From a checkpoint of a small transformer trained on Wikipedia.
Size: 6 heads of 32, vocabulary 1024, 7.52M parameters.
Architecture: LayerNorm before each block, tied embeddings, attention and MLP in parallel.
MLP neurons of a small language model. Each row is named by its layer, matrix (up: input weights) and neuron, and shows model dimensions 112-175. Each number is 200 + 40 x the weight over its row's rms, rounded and kept within 0 to 999.
Before each neuron's rows, "fires on" lists the tokens most often at its 100 highest values on Wikipedia text that the model never trained on.

fires on: "oc", "u"
L3.up64,222,160,226,206,169,268,281,154,212,176,227,181,170,175,183,286,205,223,95,279,247,178,246,163,161,173,227,135,229,119,221,219,236,149,147,171,189,126,213,91,187,144,248,238,210,228,207,237,190,228,118,120,191,211,220,271,123,240,244,244,246,248,147,272

fires on: "em", "v", " V", "and", "%", "ass"
L6.up504,174,284,227,161,170,233,188,205,216,247,102,202,203,212,227,266,214,260,189,193,158,216,215,180,226,225,214,114,194,188,190,236,175,144,232,182,218,196,263,280,161,260,215,208,163,318,171,239,219,232,182,203,169,269,238,200,193,151,252,217,250,228,162,149

fires on: " |\n", "|---|---|---|---", " |\n\n", "|---|---", "|\n"
L3.up788,197,198,257,164,267,173,250,184,218,177,256,126,190,228,216,269,166,239,219,187,189,147,231,195,235,182,252,215,136,203,153,241,166,127,206,170,240,205,160,156,260,212,211,206,191,251,141,179,242,158,172,143,201,193,159,203,277,197,248,208,203,173,157,235

fires on: "om", "re", "ue", "ate", "ial"
L7.up919,258,179,187,206,220,189,199,214,235,291,224,224,255,237,190,198,236,240,246,214,175,229,148,198,185,144,224,249,194,252,101,224,179,87,225,136,159,215,144,145,163,211,176,279,175,209,220,258,221,247,199,131,147,211,134,145,182,286,231,213,269,286,204,216

fires on: ",", " and"
L3.up728,174,186,235,188,272,188,121,186,173,151,142,123,172,180,247,191,202,241,223,162,275,215,198,257,218,212,254,199,105,163,201,256,231,142,203,210,127,163,161,125,175,198,239,177,238,221,199,167,197,197,212,189,90,179,204,231,252,169,190,248,182,123,216,248

fires on: " c", " pol", "ol"
L9.up495,139,175,200,211,185,165,212,260,279,248,258,180,260,136,158,179,229,158,236,146,185,169,219,269,190,221,142,202,225,167,169,189,187,239,145,224,221,199,220,111,208,204,191,243,205,201,193,162,167,172,171,199,160,244,288,188,177,171,237,243,153,231,210,170

fires on: "if", "ed", "t", ":"
L7.up214,184,176,256,156,209,174,186,179,223,222,249,274,108,137,191,219,201,250,197,228,125,197,228,176,211,181,182,182,132,198,135,229,195,186,189,166,196,221,211,192,204,185,174,129,207,209,164,183,161,197,117,205,212,202,209,123,237,171,149,224,226,274,157,179

fires on: "an", "19", " ", "v", "g", "ab"
L7.up437,272,153,189,240,214,241,240,118,179,215,106,144,159,203,179,170,141,236,194,202,122,240,146,233,235,112,197,262,209,209,135,182,126,175,249,169,291,208,239,146,245,178,226,223,210,158,177,251,193,161,173,259,268,216,177,220,221,150,233,202,176,224,182,204

fires on: " ex", " R", " M", "n", " C"
L10.up304,222,242,220,181,258,234,148,216,171,152,181,239,181,142,211,249,189,166,201,84,237,220,186,246,183,240,219,184,176,198,154,201,189,252,133,223,147,207,174,280,182,155,208,146,143,149,247,230,170,216,244,146,268,236,231,183,189,158,175,188,242,178,194,233

fires on: " an", "ut", " years", "od", "ased", "at"
L6.up203,112,125,155,248,175,183,112,209,242,227,141,180,232,184,213,197,156,144,187,199,143,128,222,143,181,222,172,238,232,216,161,151,159,190,214,190,265,155,198,195,209,249,247,181,216,203,165,192,184,230,207,248,156,262,201,174,201,111,183,191,176,225,209,105

fires on: "\n", "ate", "ied", ";", "|"
L3.up449,244,246,215,171,269,146,211,104,211,191,213,228,246,189,239,213,183,153,171,205,163,132,193,201,174,223,181,234,201,204,174,181,163,211,242,161,207,143,251,236,206,167,173,195,218,199,241,200,202,249,228,175,215,200,250,139,145,197,224,193,138,240,221,188

fires on: "d", "th", "t", "ant", "p"
L6.up627,287,184,200,162,216,182,269,211,193,192,193,212,247,212,261,105,169,236,173,186,184,151,203,181,233,277,250,206,163,147,220,178,214,84,237,103,230,229,189,238,187,194,202,208,124,192,201,207,137,227,246,186,175,227,270,173,196,216,211,216,235,222,211,235

fires on: "m", "p", " k", " per", " m", " c"
L9.up823,186,219,212,248,69,173,164,117,195,164,202,299,223,173,134,213,154,231,203,257,189,169,229,190,147,217,153,194,207,231,160,216,247,129,174,239,237,183,175,160,220,240,196,136,189,176,189,113,190,208,265,152,191,191,268,187,207,188,231,218,164,169,223,218

fires on: "ro", " ro", " o", " le"
L4.up629,176,159,157,215,261,230,104,195,154,220,133,257,142,250,222,111,231,271,226,143,210,192,189,217,187,226,154,146,199,257,165,209,160,216,167,192,168,237,231,191,197,262,177,238,190,203,190,191,181,201,180,165,121,214,218,115,198,169,208,263,233,202,201,150

fires on: "ol", "e", " where", "\n", " which", " Co"
L6.up533,220,215,121,154,154,200,198,228,163,196,299,181,220,189,198,204,170,255,229,221,199,154,266,241,178,219,197,236,226,154,203,218,252,115,206,186,195,215,228,165,186,197,198,154,217,206,232,221,238,206,247,204,170,220,269,192,149,182,147,183,253,179,238,257

fires on: " c", "ased", " On", "orn", "ib"
L10.up679,226,211,221,309,213,141,229,203,159,171,174,221,196,161,134,212,181,143,184,194,140,168,214,217,241,132,209,208,211,148,218,149,187,223,174,140,168,222,220,183,243,233,176,157,172,153,227,263,290,150,171,169,210,196,189,242,145,247,220,162,268,153,178,245

fires on: "lect", " elect", "pt"
L3.up274,218,179,181,149,155,187,190,192,174,254,214,231,168,210,188,191,195,217,199,198,190,260,203,80,169,202,162,161,230,221,152,140,193,96,225,169,199,200,291,133,167,183,167,179,212,201,202,258,197,224,208,220,243,198,230,241,216,164,147,204,172,171,150,160

fires on: " Comm", " comm", " Re", "re", " be", " con"
L11.up386,180,195,216,191,132,190,223,180,304,186,141,200,241,216,230,263,280,186,198,183,200,185,192,238,167,191,224,156,213,294,188,245,204,231,127,192,239,218,119,145,227,146,193,204,116,276,149,199,185,208,197,234,266,212,241,216,223,221,195,141,204,186,191,246

fires on: " E", "b", "l", " of", "E"
L10.up560,211,162,262,164,145,245,236,196,143,223,247,142,209,240,201,233,271,221,185,167,161,160,217,243,207,160,133,271,235,177,191,218,259,227,135,225,220,169,191,138,213,240,175,215,195,146,258,174,183,200,179,154,240,204,237,220,234,222,238,230,258,242,234,178

fires on: "if", "l", "ther", "ver", " spec"
L6.up888,202,193,197,217,178,229,159,135,221,225,167,174,183,168,139,237,194,210,236,213,136,194,285,219,176,240,232,179,241,234,216,300,169,149,191,174,208,167,115,190,159,154,193,168,250,255,131,220,209,193,163,198,161,174,250,250,230,188,262,235,230,158,267,259

fires on: "ical", "igh", "ine"
L3.up672,219,218,132,165,124,189,217,190,209,120,175,261,196,158,262,173,261,189,213,295,223,250,195,159,160,198,220,187,207,190,172,236,215,179,205,216,227,255,168,253,114,278,174,166,175,188,142,226,155,152,271,202,244,127,178,228,118,134,233,210,253,242,197,187

fires on: "ed", "ing", "é", "un", "ber", " ("
L7.up208,151,159,160,266,170,133,156,216,130,189,150,241,243,298,230,208,172,198,285,180,221,210,164,200,205,224,215,230,189,225,267,164,238,125,204,148,222,275,173,156,235,184,155,241,178,160,189,189,205,233,239,252,233,217,166,148,161,248,153,167,175,177,155,241

fires on: "ly", " d", " res", " rec", " st", "-"
L7.up460,195,241,254,255,188,261,189,222,143,136,216,201,210,141,149,189,115,232,195,140,198,155,178,170,199,213,195,213,101,172,195,175,159,281,218,222,135,217,273,136,192,253,155,218,236,275,261,171,178,204,133,209,198,229,130,218,94,222,207,231,197,211,191,235

fires on: " f", "if", " pro", " under"
L7.up881,279,180,243,217,294,199,187,187,214,244,239,269,174,227,223,148,175,259,214,150,181,220,195,200,248,221,190,258,160,220,209,190,115,205,216,160,228,229,179,102,136,242,187,212,183,225,201,196,252,192,223,184,118,219,163,189,193,247,141,174,221,200,250,197

fires on: "tern", "wn", " rel", "op", "pl"
L7.up385,210,301,163,255,188,164,290,211,176,101,212,235,273,215,161,149,234,164,182,193,241,262,212,142,168,208,220,238,195,205,188,251,234,199,175,181,267,271,165,257,194,211,129,192,211,156,223,188,179,158,263,162,237,179,245,180,231,246,263,214,199,108,215,211

fires on: " ad", " Ad", "od", ":", "al"
L6.up34,197,177,199,175,214,213,223,176,198,162,234,269,158,223,204,224,233,200,147,204,204,213,188,239,226,146,186,265,174,224,189,217,170,180,244,192,134,156,175,189,177,199,268,129,260,178,207,226,183,246,232,143,187,222,87,246,175,173,202,258,246,266,217,122

fires on: "ep", "|", "oc", "ate", " Part", "ative"
L3.up144,178,205,188,216,254,205,245,193,100,213,116,173,242,167,149,194,256,204,163,230,160,182,105,284,170,161,210,162,178,212,163,194,176,182,121,214,110,110,134,222,167,204,279,178,229,172,225,220,169,228,249,192,266,147,221,132,240,200,248,155,186,197,157,245

fires on: " v", "l", "m", "ed", "ab", " C"
L10.up837,151,150,220,138,214,227,302,225,215,219,164,174,179,183,165,257,270,190,199,217,169,148,201,211,155,95,122,177,250,207,250,259,158,168,96,230,156,151,189,182,201,215,221,251,127,194,132,185,223,199,175,225,237,217,215,193,247,199,197,248,205,112,126,178

fires on: "le", "re", "est", "or", "ur", "art"
L7.up533,242,215,176,188,246,245,212,191,205,252,215,209,207,215,140,251,202,204,243,87,179,216,200,160,174,182,144,251,203,174,214,248,152,132,116,189,172,228,238,197,192,221,154,221,189,172,216,219,171,180,224,184,189,200,201,165,204,171,178,257,215,256,203,221

fires on: "b", " pl", " is", "l"
L9.up872,244,95,196,169,174,234,199,184,213,153,229,241,199,248,184,168,233,194,272,197,163,179,315,178,180,185,227,231,194,206,222,183,313,180,126,170,254,179,199,158,218,213,202,233,150,235,236,166,151,220,182,153,172,264,214,189,219,182,248,210,231,219,209,154

fires on: " and", "t", ":", ",", " –", " -"
L9.up829,254,185,227,232,195,192,139,233,214,177,191,158,222,239,213,136,204,208,170,128,185,185,220,214,174,169,202,171,163,268,171,218,290,135,213,257,142,178,202,188,120,257,226,208,207,297,209,237,172,178,194,186,279,141,230,278,271,224,156,180,226,135,219,205

fires on: "inal", "ous", "ath", "ass"
L3.up358,169,195,175,214,209,242,222,180,218,288,180,262,197,263,239,198,198,201,282,214,137,205,118,215,199,210,123,215,140,206,242,218,123,91,135,163,221,282,203,245,153,239,196,272,176,148,266,202,168,205,185,108,247,148,186,110,264,176,175,217,269,256,173,172

fires on: "ine", "t", "an", "f", " F", " G"
L9.up365,263,206,142,222,155,215,210,214,212,154,189,289,137,178,248,222,211,190,215,147,237,172,245,158,264,154,190,227,224,247,148,227,152,201,235,222,208,256,164,151,145,266,224,184,232,184,135,205,181,165,232,130,197,190,191,211,208,155,233,210,165,229,238,234

fires on: "oc", " G"
L3.up97,237,225,224,176,210,252,229,148,161,238,242,203,165,197,242,301,224,178,189,240,218,221,260,198,209,104,209,273,238,187,204,184,154,228,183,164,144,123,220,212,198,188,235,255,220,195,211,272,262,216,215,135,162,207,257,168,204,143,262,186,246,202,150,270

fires on: "ol", "ain", "rib", "iv", "ir", "in"
L7.up621,174,230,200,152,145,174,155,213,165,222,240,296,296,171,176,206,212,253,153,207,238,187,235,201,169,186,225,164,255,247,191,158,177,147,215,189,154,227,187,228,261,283,218,185,204,210,179,181,186,154,218,269,212,268,171,167,164,217,145,168,191,196,163,316

fires on: " Al", " r", " co", " play", " h"
L3.up836,171,244,154,154,228,153,262,163,147,211,270,140,219,164,207,275,265,218,176,214,196,162,223,264,265,160,191,83,195,214,152,165,229,272,202,156,167,203,256,215,187,258,200,200,195,166,262,144,197,182,176,212,140,179,200,228,162,273,93,231,227,157,162,217

fires on: "et", " are", "if", " where", "at", "ut"
L11.up166,172,137,200,173,272,204,175,263,262,215,188,137,203,177,235,191,159,197,244,188,227,95,203,125,203,243,200,229,125,191,224,165,190,189,232,206,195,213,207,142,231,227,231,194,204,294,144,208,261,197,197,170,171,216,204,222,180,175,232,184,157,196,270,169

fires on: "ear", "is", " com", "ire"
L4.up761,191,174,159,280,190,246,264,243,166,168,255,169,257,203,240,179,177,303,258,251,176,246,185,230,213,183,178,159,172,238,238,193,100,189,255,159,163,198,164,260,229,241,183,216,162,199,263,200,203,162,239,153,161,254,236,235,110,247,253,179,178,134,195,194

fires on: " sec", " o", " j", " le", " Col", "th"
L11.up232,145,217,174,219,222,161,195,147,191,209,190,188,166,234,180,160,271,264,186,188,206,163,174,190,237,196,248,187,202,178,178,224,164,240,154,216,225,213,238,193,168,205,185,260,217,210,184,167,189,234,161,218,169,172,150,195,146,188,118,253,207,192,85,136

fires on: " of", "r", " or", " were", " American"
L4.up941,243,243,257,258,182,198,196,153,178,177,220,255,237,261,212,195,239,185,228,244,192,252,184,238,181,177,213,212,217,207,211,234,204,176,230,189,208,193,190,190,198,187,243,256,222,158,180,212,194,130,250,142,227,110,269,191,189,175,198,225,183,168,251,226

fires on: "ol", "in", "mer", "et", " first"
L9.up941,185,201,169,169,134,128,232,190,220,220,148,241,304,152,191,200,160,218,220,149,257,203,255,211,161,262,199,204,224,189,220,226,209,165,213,261,113,209,178,143,189,190,250,192,136,199,181,184,224,167,177,235,154,248,226,213,143,263,213,191,148,194,137,204

fires on: " in", "c", "re", "un", "ent", "ot"
L10.up12,177,263,168,223,161,213,223,180,269,201,234,194,225,277,212,152,184,196,247,181,193,175,178,228,155,197,207,196,151,178,191,175,188,230,149,225,203,155,171,165,202,232,198,222,208,192,188,161,158,186,242,187,217,233,197,260,263,162,155,171,239,160,208,270

fires on: "6", " ", " \"", "v", "7", "-"
L3.up53,187,125,198,175,217,233,120,277,270,138,279,173,186,198,220,220,97,183,161,176,156,243,225,170,209,222,153,171,242,132,230,237,157,190,194,134,152,168,173,207,244,162,241,238,184,270,140,243,146,129,227,249,197,235,218,200,230,188,209,245,196,235,194,209

fires on: "art", "and", " dec", "le", " at", " Mar"
L6.up544,163,205,175,222,241,228,255,199,215,201,249,196,172,198,211,204,209,314,246,129,214,251,206,158,265,223,136,247,249,232,231,201,187,190,148,155,177,217,239,149,230,186,179,154,208,203,182,282,269,160,253,244,229,221,171,158,241,163,227,234,279,202,219,236

fires on: " the", "ball", "b", " rel", "man"
L11.up833,241,81,234,204,118,169,181,205,185,95,242,201,124,184,156,202,231,219,224,152,222,243,162,196,170,175,160,230,261,237,191,201,169,183,240,206,232,139,199,198,239,141,205,182,193,269,143,185,226,223,225,142,208,185,276,277,224,291,245,194,169,226,165,211

fires on: " ", " were", "==", "-", " b"
L9.up634,214,152,265,133,223,209,172,233,231,132,194,259,204,243,224,187,237,170,197,137,220,195,201,183,226,234,133,170,228,192,197,251,190,200,219,152,184,202,292,238,232,209,245,196,160,217,207,244,166,160,165,214,183,243,244,273,147,177,191,136,226,231,175,217

fires on: " R", " D", " d", " M", " B"
L11.up813,251,261,230,232,318,193,120,223,189,147,144,239,166,191,219,192,158,243,162,176,217,243,209,200,229,248,187,183,255,254,231,212,186,257,211,215,232,193,195,194,166,134,251,219,212,204,178,183,214,157,210,204,235,182,214,253,197,129,143,208,244,149,249,199

fires on: "ation", "ear", "duc", "C", "T", " ("
L4.up701,214,168,181,198,186,171,194,237,194,287,205,215,152,205,165,235,229,129,219,194,228,273,173,178,191,134,189,235,142,181,210,177,202,238,241,197,187,216,267,151,213,238,238,216,197,200,234,288,222,236,142,162,132,244,231,169,171,254,130,205,283,159,145,229

fires on: "od", "un", "ot", "or", "ain", "our"
L6.up477,275,162,177,144,131,199,232,221,224,169,153,188,243,240,232,252,216,239,156,155,194,240,193,146,200,178,193,201,205,218,252,172,159,205,137,191,151,158,193,142,192,250,221,202,203,154,177,194,172,254,197,182,167,135,176,208,183,163,189,296,206,174,194,192

fires on: " more", "ome", "%", " part", " again", " elect"
L4.up254,221,205,146,213,203,176,200,276,167,264,174,221,261,192,230,171,223,203,227,240,145,198,234,132,150,155,264,204,285,147,211,229,189,208,247,148,198,137,177,167,194,184,143,220,123,174,182,203,185,213,248,200,252,163,225,187,140,284,229,182,214,201,210,253

fires on: "ly", "ome", "ame", " n", "n", " rec"
L7.up468,213,213,205,283,193,211,146,223,189,167,254,210,262,189,140,180,133,236,181,226,237,174,177,195,199,230,182,118,178,190,225,198,162,230,188,199,216,133,229,199,287,231,188,202,192,253,145,179,132,229,164,194,196,177,230,201,150,172,226,139,237,176,163,230

fires on: "an", "ent", "===\n", "en", "ed", "on"
L11.up609,121,204,189,175,234,174,172,239,231,235,155,226,219,135,232,122,237,188,210,202,174,178,260,277,186,174,212,205,217,219,248,103,201,253,181,167,227,227,89,272,221,160,111,200,191,207,188,222,178,197,239,175,267,217,240,174,239,166,179,164,176,228,162,228

fires on: "'s", "|\n", "\n", " |\n", " |\n\n", " a"
L3.up407,220,200,184,242,197,142,237,164,199,184,225,141,204,181,161,240,215,222,152,224,195,104,201,202,207,236,244,226,213,204,188,259,173,119,198,132,191,162,173,202,224,168,227,221,190,157,213,257,187,214,224,221,132,192,144,128,228,169,246,218,222,135,178,250

fires on: ".", "en", "mer"
L9.up689,242,177,268,199,142,189,220,157,231,119,146,244,252,174,235,214,174,184,193,123,169,218,280,243,162,126,134,175,209,236,205,151,147,177,205,164,104,215,237,124,212,203,275,243,197,172,199,142,277,275,256,187,260,210,221,219,175,234,233,229,219,220,223,181

fires on: ",", "ated", "ame", "rough", "'", "rib"
L3.up240,158,192,202,178,267,216,193,174,229,136,134,177,205,151,249,259,236,184,275,191,293,171,269,174,174,198,262,250,238,201,165,275,153,198,186,228,108,206,149,190,244,178,229,183,178,226,274,172,220,207,181,175,191,219,180,150,236,203,208,310,220,243,198,253

fires on: " a", "ol", " be"
L9.up586,161,131,181,186,139,205,240,149,263,247,210,196,219,227,194,189,296,139,146,185,207,128,189,255,202,195,209,157,202,175,207,233,157,221,146,192,252,223,219,146,217,210,162,208,151,204,220,155,158,217,210,239,179,208,181,223,149,182,217,210,234,206,225,266

fires on: "ep", "er", "ed", "ec", "ac", "=="
L4.up68,224,238,168,215,251,213,190,230,216,48,128,233,164,189,309,154,140,206,208,260,174,188,160,211,270,313,249,166,219,165,145,190,261,191,196,157,205,230,134,229,173,162,234,206,212,178,203,172,216,195,141,146,208,222,128,192,193,162,191,243,190,184,185,223

fires on: "es", "te", "ect", "le", "ly", "ult"
L4.up44,178,243,141,214,182,193,202,180,171,237,181,244,211,220,212,209,256,308,222,221,112,159,288,188,269,201,221,203,231,205,251,254,192,203,241,197,187,206,213,202,197,194,228,199,177,192,247,184,247,206,266,236,163,135,236,145,168,106,214,200,128,180,205,197

fires on: "ig", "z", "f", "g", "v", "u"
L10.up44,207,88,140,258,185,202,281,156,156,270,146,213,169,142,222,183,161,258,189,218,191,268,140,240,218,179,188,159,260,262,261,183,175,152,227,242,230,196,264,182,219,99,198,217,146,275,117,189,146,167,330,270,224,223,232,178,212,219,171,191,193,127,188,186

fires on: "o", "ign", "ose", "ect", "ed", "ir"
L9.up880,133,170,221,135,205,172,262,301,212,226,182,219,225,302,216,235,194,217,235,187,189,228,116,207,180,189,202,259,171,165,227,267,268,164,180,151,162,168,175,161,121,241,250,186,172,193,219,182,199,219,196,211,198,227,227,260,178,202,191,169,234,147,218,217

fires on: " des", "ake", "uch", "if", "pt", "id"
L4.up852,141,270,267,241,227,207,142,309,145,244,251,230,147,221,154,181,166,242,200,195,171,220,199,143,242,128,226,201,228,204,165,242,207,108,236,158,259,173,231,172,200,199,183,179,255,205,242,236,221,168,251,190,243,205,238,160,196,99,159,211,105,219,190,213

fires on: "ing", "al", "e", "ower", "ow", "ain"
L6.up791,214,220,224,135,337,152,196,235,142,183,306,230,222,148,238,211,228,263,187,213,166,250,164,202,259,212,136,235,221,110,214,227,171,165,232,151,196,192,133,183,149,202,202,239,209,163,162,157,174,128,173,163,146,219,222,202,210,191,311,235,155,167,216,203

fires on: "ant", "ge", "ad", "I", "b", "k"
L7.up731,237,198,194,151,177,204,261,219,183,137,188,178,209,174,164,191,294,226,99,193,157,247,158,205,235,236,233,266,235,144,124,256,288,142,184,163,178,216,252,166,237,143,240,191,223,178,183,211,208,214,107,186,167,296,195,155,145,236,155,183,261,247,202,203

fires on: "ol", " I", "olog", " d", " D", "od"
L7.up95,184,247,220,169,163,159,213,217,230,239,241,155,239,253,181,223,251,209,206,181,209,198,149,313,185,242,225,227,174,237,220,271,141,167,194,255,304,134,207,121,200,170,163,96,158,186,176,122,203,178,252,173,197,295,167,217,213,198,152,230,204,301,220,273

fires on: "l", "ep", "m", "an", "ans"
L7.up556,228,120,228,194,168,178,155,204,214,223,119,191,229,156,160,249,219,215,227,181,176,169,169,202,185,195,207,170,234,210,191,216,163,154,201,210,151,163,84,194,202,198,182,293,209,267,276,136,270,191,159,172,235,276,206,202,222,225,189,220,203,111,167,169

fires on: "e", " (", "gr", "E", "art", "C"
L4.up282,220,173,233,179,165,226,126,174,178,294,186,244,140,160,172,216,193,177,166,143,234,194,228,228,206,137,149,229,174,171,213,234,284,190,209,248,229,183,290,137,283,258,177,210,212,273,179,172,140,239,213,200,142,251,289,161,215,216,234,209,226,208,202,172

fires on: " other", "oc", "ember", " g"
L4.up141,221,182,169,185,220,168,188,223,126,244,155,179,173,141,229,261,207,242,204,167,193,244,307,163,256,184,242,214,230,247,169,190,197,185,196,191,206,170,205,205,110,180,278,193,217,203,216,244,243,226,220,170,216,264,231,194,207,205,182,179,186,197,163,230

fires on: " |", "ative", "|", "ate", ";"
L3.up135,195,172,228,258,306,215,247,166,172,223,127,235,153,177,174,191,231,223,187,222,145,222,177,144,146,205,158,222,281,224,235,207,172,169,148,197,147,148,131,247,222,254,162,132,224,182,232,172,233,165,195,138,184,147,157,232,214,144,227,203,188,263,143,242

fires on: ",", " -", " as", " and"
L3.up807,213,190,197,181,238,166,126,234,180,199,123,206,170,254,210,129,236,238,221,203,264,230,179,200,220,206,203,193,228,199,200,202,197,154,236,177,195,127,191,229,225,247,214,191,189,315,216,178,138,213,191,211,204,120,232,249,227,285,157,109,234,112,199,211

fires on: "ath", "ace", "als", "ass", "ost", "ul"
L4.up248,208,223,218,220,201,222,164,172,194,255,224,189,208,205,249,207,192,221,244,232,268,217,217,151,260,256,124,162,192,186,211,230,208,217,196,203,251,255,203,250,159,206,162,262,160,215,274,256,153,179,243,138,233,127,177,188,152,151,212,314,256,172,162,111

fires on: " |", "w", " had", " C", " D", "p"
L6.up391,135,281,208,175,179,251,205,192,181,196,182,274,220,204,281,237,145,259,197,221,195,224,169,192,225,216,226,146,85,191,138,230,213,189,175,255,109,187,208,215,227,246,182,182,195,149,161,143,171,175,261,220,221,190,205,212,234,126,126,157,120,221,166,227

fires on: "r", "F", "7", ".", "th", "=="
L9.up333,332,269,281,231,190,159,240,155,259,156,131,211,243,229,263,296,149,186,160,143,178,175,155,161,218,208,179,228,221,202,209,163,138,190,269,217,190,223,175,128,248,191,236,243,230,239,238,153,183,234,207,185,193,274,178,186,255,210,264,184,202,137,191,204

fires on: "c", "ul", "ri", "rib"
L6.up804,214,165,137,259,235,228,190,199,178,204,240,185,223,165,136,161,211,247,209,213,153,167,164,153,259,308,196,185,260,207,211,205,139,189,288,171,206,171,163,179,174,169,235,144,250,135,197,195,261,225,158,229,180,262,192,234,164,249,148,171,233,164,195,165

fires on: "ever", "ly", "ver", " pre", "ev"
L6.up60,118,147,193,205,171,204,240,172,171,136,166,289,221,205,242,210,145,211,213,212,234,210,223,184,210,205,184,159,195,207,237,214,176,255,219,164,239,121,207,229,239,162,234,160,222,196,207,181,183,206,185,232,174,203,212,146,194,78,225,189,196,182,200,176

fires on: " more", "a", "as", " an", "-", " spec"
L6.up215,213,195,205,199,182,162,232,201,209,195,231,230,154,169,160,189,206,110,114,187,228,238,230,182,227,308,209,189,203,99,215,157,189,176,182,214,182,219,196,228,181,198,221,200,271,179,157,117,198,204,221,227,177,150,170,188,209,179,224,181,183,195,215,265

fires on: " tr", " Gr", " ad", " Ad"
L3.up903,261,160,258,211,189,209,257,152,156,217,236,271,124,247,221,233,207,199,208,215,181,159,221,131,228,269,176,230,208,223,206,267,208,160,263,179,104,183,197,249,182,171,258,205,257,206,244,237,237,175,170,140,182,203,162,231,280,201,252,207,278,187,205,212

fires on: "old", " (", "e", " B", "y"
L7.up311,271,221,286,194,196,233,214,175,150,196,211,217,223,190,226,226,225,190,143,197,215,197,146,297,239,141,116,226,199,263,219,178,226,242,222,203,217,155,217,165,214,184,232,180,241,303,147,233,155,211,173,196,164,168,222,199,263,196,234,216,192,165,194,178

fires on: " be", "ase", " pre", "ased", " im", " it"
L9.up174,176,205,200,236,198,177,263,136,263,198,283,203,139,178,263,180,274,126,156,217,152,262,232,245,256,230,162,185,232,166,164,248,195,200,199,222,265,184,201,134,295,159,253,176,175,169,257,190,156,219,199,156,189,204,175,184,155,199,213,267,221,125,250,220

fires on: "ec", " spec", "eb", "che"
L4.up912,246,131,253,220,155,267,144,189,132,145,195,186,134,214,201,181,179,203,130,212,137,244,273,225,161,215,233,198,156,263,190,224,252,223,177,235,167,198,159,229,170,212,238,181,241,160,153,234,213,179,245,190,154,199,229,223,170,188,246,178,206,121,172,140

fires on: " by", "et", "u", "at", "i", " E"
L9.up225,182,207,216,175,189,168,156,142,185,142,251,226,185,197,175,187,145,226,278,156,248,94,167,180,247,238,239,215,256,275,211,166,254,197,221,256,202,186,160,143,254,209,226,247,214,280,191,271,193,211,213,175,152,202,220,237,205,172,143,141,143,220,216,194